config = dict(
    n_layer=22,
    d_model=320,
    n_head=10,
    n_kv_head=10,
    head_dim=32,
    d_mlp=1920,
    vocab_size=3214,
    activation='gelu',
    norm='layernorm',
    norm_place='pre',
    norm_eps=1e-06,
    positions='alibi',
    qk_norm=False,
    attn_scale=0.177,
    bias='all',
    tie_embeddings=True,
    parallel_block=False,
    init='normal',
    init_std_qkv=0.0249,
    init_std_o=0.00375,
    init_std_up=0.0249,
    init_std_down=0.00375,
    optimizer='adam_variant',
    lr=0.00113,
    beta1=0.9,
    beta2=0.98,
    weight_decay=0.089,
    lr_head=0.00298,
    grad_clip=1.0,
    warmup_steps=335,
    schedule='wsd',
    decay_fraction=0.802,
    decay_shape='linear',
    final_lr_fraction=0.0,
    batch_tokens=[32768, 65536],
    seq_len=768,
    doc_mask=True,
    train_tokens=542700000,
    steps=11279,
    dataset='wikipedia_en',
)
MLP neurons of a small language model. Each row is named by its layer, matrix (down: output weights) and neuron, and shows model dimensions 48-175. Each number is 50 + 15 x the weight over its row's rms, rounded and kept within 0 to 99.
After each neuron's rows, "fires before" lists the tokens most often just after its 100 highest values on Wikipedia text that the model never trained on.

L13.down932:64 40 41 53 47 49 68 56 60 35 37 50 46 63 42 59 52 52 65 44 53 44 78 57 31 43 36 33 40 82 56 41 55 73 99 58 63 73 63 47 27 64 47 44 34 47 67 54 69 41 57 55 53 51 43 49 56 39 33 53 50 43 56 45 54 27 42 54 37 58 45 60 45 61 51 54 64 43 72 43 70 28 45 47 57 46 72 55 60 49 57 58 73 71 47 77 20 20 69 55 48 62 48 25 33 36 49 55 36 49 37 60 70 51 67 36 44 67 78 58 55 52 77 31 35 40 50 40
fires before: "\n", " The", " He", " It", " In", " As"

L5.down1324:52 53 48 49 66 51 72 56 51 67 19 36 75 57 31 48 46 48 42 43 51 45 87 49 29 53 35 43 38 52 51 63 31 48 99 54 44 65 62 23 31 66 57 82 66 49 47 38 65 51 47 46 52 17 51 18 74 39 00 58 56 71 56 59 51 43 51 53 68 70 38 41 70 79 55 49 28 62 59 44 62 27 46 38 39 43 73 60 48 58 30 45 64 50 39 29 54 36 57 34 69 67 28 12 60 60 59 73 35 23 64 45 59 59 65 63 46 55 53 49 73 66 79 44 67 52 61 56
fires before: "\n", " The", " He", " In"

L4.down1897:42 52 48 52 45 31 73 42 65 49 33 67 55 59 44 32 42 45 37 46 35 65 99 67 40 58 52 35 09 44 63 46 39 51 99 21 37 63 62 42 40 48 85 69 55 65 66 53 65 64 42 58 87 21 39 58 62 61 21 43 57 28 46 42 52 61 51 47 56 49 65 47 72 68 43 78 43 65 45 27 62 27 32 46 48 57 64 40 41 55 57 46 65 63 37 58 37 62 61 63 51 48 24 09 39 28 48 54 29 43 62 48 69 59 65 42 48 65 68 65 77 64 50 37 63 36 54 65
fires before: "\n", " The", " In", " He", " It"

L4.down1762:56 47 44 35 38 46 63 76 43 56 51 34 65 76 48 61 78 38 52 44 63 47 40 41 48 35 45 57 50 51 37 69 63 41 49 47 43 31 59 50 25 44 84 53 56 39 47 36 52 35 60 74 36 46 89 47 46 25 38 43 46 55 46 57 61 40 62 34 29 51 63 77 26 41 43 70 62 49 17 64 95 45 50 99 41 36 37 50 34 23 45 56 39 47 59 46 70 47 48 31 63 38 79 04 41 82 64 45 58 39 37 57 34 58 53 56 76 36 55 59 44 75 47 56 57 73 65 47
fires before: "ed", "ing", " a", "ment", "es", " the"

L5.down1385:43 43 51 56 39 34 50 58 51 64 46 41 62 50 71 66 54 29 41 24 48 43 29 56 58 58 52 71 49 66 34 55 67 51 48 55 66 54 57 51 39 50 32 61 52 63 50 37 38 69 59 52 16 19 39 28 60 38 24 56 40 48 42 48 68 55 69 63 64 47 48 41 48 52 37 54 52 65 58 17 38 30 75 37 17 91 83 51 54 86 62 33 45 75 62 51 21 46 65 75 44 54 70 50 56 60 71 60 47 52 41 60 50 40 67 29 52 41 49 53 41 40 59 37 49 61 40 39
fires before: " the", "est", "ward", "ce", " a", " G"

L5.down602:62 45 53 55 42 54 63 51 61 76 53 54 52 74 40 56 52 49 44 70 58 86 69 59 29 43 27 28 95 60 57 39 61 68 30 59 68 38 28 34 60 44 74 49 46 51 42 61 35 44 38 48 60 33 21 38 61 59 64 58 50 63 88 47 50 66 47 53 81 55 50 75 36 57 61 70 55 72 58 55 42 60 70 58 38 61 48 50 36 46 50 37 43 62 48 62 80 44 26 36 45 30 38 40 41 65 67 59 54 42 45 59 23 53 66 62 41 31 31 33 60 25 73 59 42 63 63 49
fires before: "\n"

L4.down834:53 33 54 40 31 39 50 53 86 81 42 61 59 56 25 35 53 72 67 38 34 49 50 51 43 73 47 47 29 45 62 57 27 56 69 54 44 59 57 25 44 41 71 47 59 49 46 72 56 66 60 53 52 54 33 35 57 44 52 62 64 50 52 51 56 55 42 49 42 34 41 26 38 55 68 43 55 54 34 47 74 48 31 65 39 66 41 96 76 33 52 34 43 48 55 46 82 29 66 43 39 45 41 57 34 57 39 93 61 58 52 50 31 27 44 40 74 40 45 72 53 36 56 41 64 44 27 41
fires before: " by", " a", " the", " in", " as"

L5.down396:50 69 49 69 57 64 86 69 74 56 32 18 60 54 58 54 33 50 55 49 65 59 58 28 52 34 37 26 44 61 58 76 60 19 98 58 72 35 48 34 52 57 45 66 68 64 77 36 50 82 28 45 45 39 45 61 56 39 46 41 29 41 40 41 40 77 65 62 62 53 36 53 50 68 52 46 61 56 50 53 33 41 37 37 40 63 45 62 16 30 63 28 62 53 58 39 60 50 41 50 41 47 22 34 48 37 43 32 39 43 35 26 54 51 80 39 39 48 40 61 49 55 80 51 52 63 47 42
fires before: "\n", " The", " It"

L5.down1292:68 59 68 41 59 45 86 58 77 36 55 48 57 49 55 69 51 20 41 28 28 34 94 46 50 40 55 63 29 49 61 44 37 78 78 37 39 34 52 57 45 53 61 67 34 43 64 51 57 54 55 53 38 46 39 43 60 30 42 43 26 43 64 31 50 35 67 25 18 40 59 56 52 34 57 56 69 51 43 39 78 49 61 51 41 55 56 16 36 72 51 59 64 59 59 54 41 44 63 52 29 36 63 79 50 50 61 39 38 55 45 27 63 53 51 58 42 46 67 49 55 80 44 15 35 76 53 48
fires before: " by", " the", " of", " a", " in"

L13.down409:16 55 64 77 67 42 34 40 62 56 56 42 41 63 33 38 79 41 56 63 67 70 29 68 42 43 51 75 52 52 48 55 68 74 56 40 63 63 42 53 35 36 60 99 49 46 29 60 60 57 47 26 36 56 42 47 30 69 54 23 62 58 57 54 59 42 38 32 40 53 65 68 58 73 49 37 57 36 43 41 33 48 37 59 33 41 44 28 37 32 49 34 55 58 48 60 92 42 41 39 55 57 44 21 46 43 66 40 49 28 50 57 43 49 62 35 54 46 70 46 45 54 44 56 55 64 64 40
fires before: " to", " by", " in", " as", " for"

L4.down857:64 47 62 49 25 47 43 86 61 20 42 63 63 68 26 29 56 67 35 07 25 49 71 24 69 72 41 20 31 35 47 61 63 31 66 25 56 53 40 39 62 64 67 32 58 64 51 54 42 49 57 60 27 47 62 56 65 52 30 39 73 66 43 70 62 04 42 52 60 54 42 66 28 43 55 64 37 55 53 50 49 39 38 34 66 50 43 58 31 45 56 43 18 54 46 52 35 27 74 63 83 40 37 58 66 19 40 56 54 16 64 78 53 54 41 79 76 50 43 57 58 21 79 63 48 50 59 55
fires before: " |", ";", ":", "\n", "."

L5.down155:29 53 62 72 35 57 44 58 63 55 58 62 54 29 53 73 50 65 51 48 18 60 36 67 47 57 62 25 56 26 51 37 60 54 44 28 64 50 30 56 32 62 50 41 42 57 40 50 51 49 65 32 51 68 59 48 47 53 54 34 79 74 66 42 50 59 63 55 43 68 53 45 38 80 34 48 57 54 34 47 63 44 49 56 53 71 59 89 55 56 59 58 54 37 39 51 65 53 76 92 19 52 34 43 46 44 57 69 52 41 43 44 59 49 76 60 57 59 33 57 53 59 71 58 43 57 41 61
fires before: "\n"

L5.down449:70 79 59 34 41 54 57 48 62 43 49 46 61 42 40 37 43 69 31 48 35 28 56 59 59 43 71 35 51 50 40 43 70 62 00 49 55 66 44 50 48 29 30 48 29 46 65 63 50 29 42 59 57 68 61 59 31 38 12 28 44 50 58 49 82 45 74 48 47 61 57 56 41 66 47 34 81 56 48 25 49 50 46 38 71 56 42 55 55 58 45 30 50 50 66 42 51 62 57 58 64 75 67 54 38 38 50 44 46 32 37 77 60 58 73 32 52 46 53 31 66 26 45 45 28 52 36 73
fires before: "\n"

L13.down65:21 29 40 55 61 65 56 42 72 62 45 32 40 41 63 45 56 64 53 29 67 70 78 33 37 79 57 53 40 16 44 65 37 53 64 68 46 57 50 45 49 79 49 49 52 58 19 55 58 31 41 47 59 36 74 87 49 73 60 49 37 53 56 37 73 33 52 24 61 67 44 51 43 56 65 46 66 39 48 43 39 46 60 50 59 42 52 39 44 39 40 48 47 42 38 50 55 38 63 19 58 25 48 80 68 63 35 51 57 61 64 18 49 54 57 60 65 40 43 61 81 59 54 51 67 69 63 45
fires before: " the", " a", " with", " his", " in", " to"

L13.down480:47 48 48 38 51 40 34 33 38 41 38 52 41 51 50 66 92 44 62 38 62 41 53 43 59 62 22 69 33 60 37 63 74 73 53 43 62 84 46 72 71 48 35 92 46 52 42 47 57 43 53 53 44 26 64 46 41 42 52 58 29 85 26 34 58 65 45 50 61 30 49 46 59 38 63 48 60 57 17 33 45 63 34 54 70 51 47 50 34 62 60 55 34 19 53 25 73 35 61 47 38 44 61 31 41 42 19 38 43 49 13 49 61 84 64 29 72 65 50 54 44 76 17 42 49 50 57 55
fires before: " by", " in", " to", " at", " as"

L5.down1016:48 73 17 32 46 71 33 26 62 38 43 57 51 55 40 38 24 55 36 41 35 39 52 41 51 52 59 48 52 31 19 51 52 67 26 37 50 44 65 42 25 35 33 65 39 56 48 39 30 59 40 70 58 51 47 56 61 55 47 86 52 42 52 38 68 36 39 62 54 46 50 24 58 46 51 45 37 26 48 49 66 85 30 41 43 73 59 22 55 52 52 46 46 80 43 65 47 42 34 53 14 55 39 57 77 39 54 71 76 57 39 81 43 53 41 48 68 56 83 48 62 58 61 52 39 41 51 49
fires before: " |", "\n", "),", " is", " kg", " was"

L4.down1620:37 61 23 53 52 55 40 89 49 27 34 50 58 27 64 40 68 59 50 48 61 70 74 34 48 56 33 71 74 56 34 49 60 51 58 34 36 27 55 45 26 50 40 67 61 33 43 37 27 49 39 53 21 66 72 38 35 49 46 56 57 63 47 44 66 48 53 62 34 53 52 60 43 23 28 61 56 53 42 54 41 52 51 42 43 35 47 57 56 56 22 47 50 75 54 36 20 65 29 16 47 61 47 37 38 87 46 84 32 50 45 15 63 55 62 50 77 73 40 57 57 65 44 55 74 52 41 52
fires before: "ation", "ent", "ing", "ed", "ment", " to"

L13.down1177:45 48 48 59 32 56 49 20 51 48 48 52 62 45 69 24 50 51 57 28 80 62 60 51 34 21 34 40 28 56 51 40 45 41 99 61 30 68 60 47 32 37 39 42 43 26 64 54 52 66 35 67 26 29 43 49 65 61 27 47 55 51 52 55 58 14 34 33 52 88 65 39 62 57 33 82 39 64 44 30 57 34 75 64 76 55 58 44 44 57 68 61 40 79 45 61 68 53 66 48 55 32 46 47 19 44 41 53 33 53 46 68 64 44 75 51 68 36 69 70 62 70 55 60 68 64 87 55
fires before: "\n", " The", " In"

L4.down607:41 65 59 61 40 39 87 41 57 69 30 63 58 76 40 43 41 42 47 47 19 65 57 72 45 78 82 43 61 48 39 43 58 75 72 30 45 63 09 53 51 59 53 49 51 32 51 63 58 45 58 80 35 70 43 29 52 63 65 45 55 71 68 57 63 50 28 60 59 35 46 31 38 73 43 55 47 55 35 53 48 53 52 61 67 65 71 34 83 50 67 31 60 57 46 65 52 71 52 73 34 76 42 40 26 47 58 34 17 48 56 65 50 41 44 51 28 63 57 80 71 50 37 73 49 41 52 68
fires before: "\n", " for", "les", " |"

L4.down179:47 76 58 45 34 45 64 55 62 37 55 49 11 18 57 41 68 61 59 25 43 58 41 55 34 53 61 57 53 68 72 46 65 59 34 42 41 73 40 62 37 74 42 68 44 62 47 61 84 41 24 65 42 56 78 14 76 60 62 64 26 38 55 48 49 33 61 45 54 58 61 50 55 20 49 58 45 29 56 76 40 66 15 60 49 10 47 43 57 65 46 34 38 47 71 49 34 41 52 43 39 36 63 61 38 60 61 51 22 58 82 70 36 44 22 35 56 73 47 47 44 40 45 54 84 52 60 46
fires before: "ent", " to", "ence", "ound", "enc"

L5.down1333:29 21 45 50 32 44 54 60 59 41 37 51 32 24 65 34 44 55 66 34 48 37 68 37 39 60 60 41 30 23 63 85 34 86 32 49 31 46 63 41 46 54 37 52 56 85 54 67 48 62 33 61 41 43 38 46 52 56 32 58 46 59 65 43 62 40 77 38 34 49 63 51 40 24 57 85 13 71 63 46 44 37 50 43 52 39 80 78 79 63 48 48 38 75 59 42 48 58 78 49 39 49 40 55 43 39 68 47 44 53 68 24 46 52 55 50 60 41 37 36 79 54 56 55 65 48 64 62
fires before: " by", " the", " as", " Ro", " in", " a"

L5.down295:40 55 41 59 47 27 71 54 63 53 30 47 67 53 28 53 34 49 34 50 39 57 99 66 31 49 39 33 27 50 48 76 21 59 99 48 60 75 52 31 25 49 68 73 54 55 67 57 54 56 34 42 67 11 56 34 74 45 15 58 47 36 43 62 46 61 41 47 56 60 56 63 66 69 47 69 37 60 52 43 51 36 43 43 37 52 56 43 36 47 54 52 75 49 56 61 33 53 56 68 47 64 33 03 43 28 48 53 16 41 58 47 66 51 60 46 54 48 63 55 71 51 65 42 56 42 66 54
fires before: "\n", " The", " In", " It"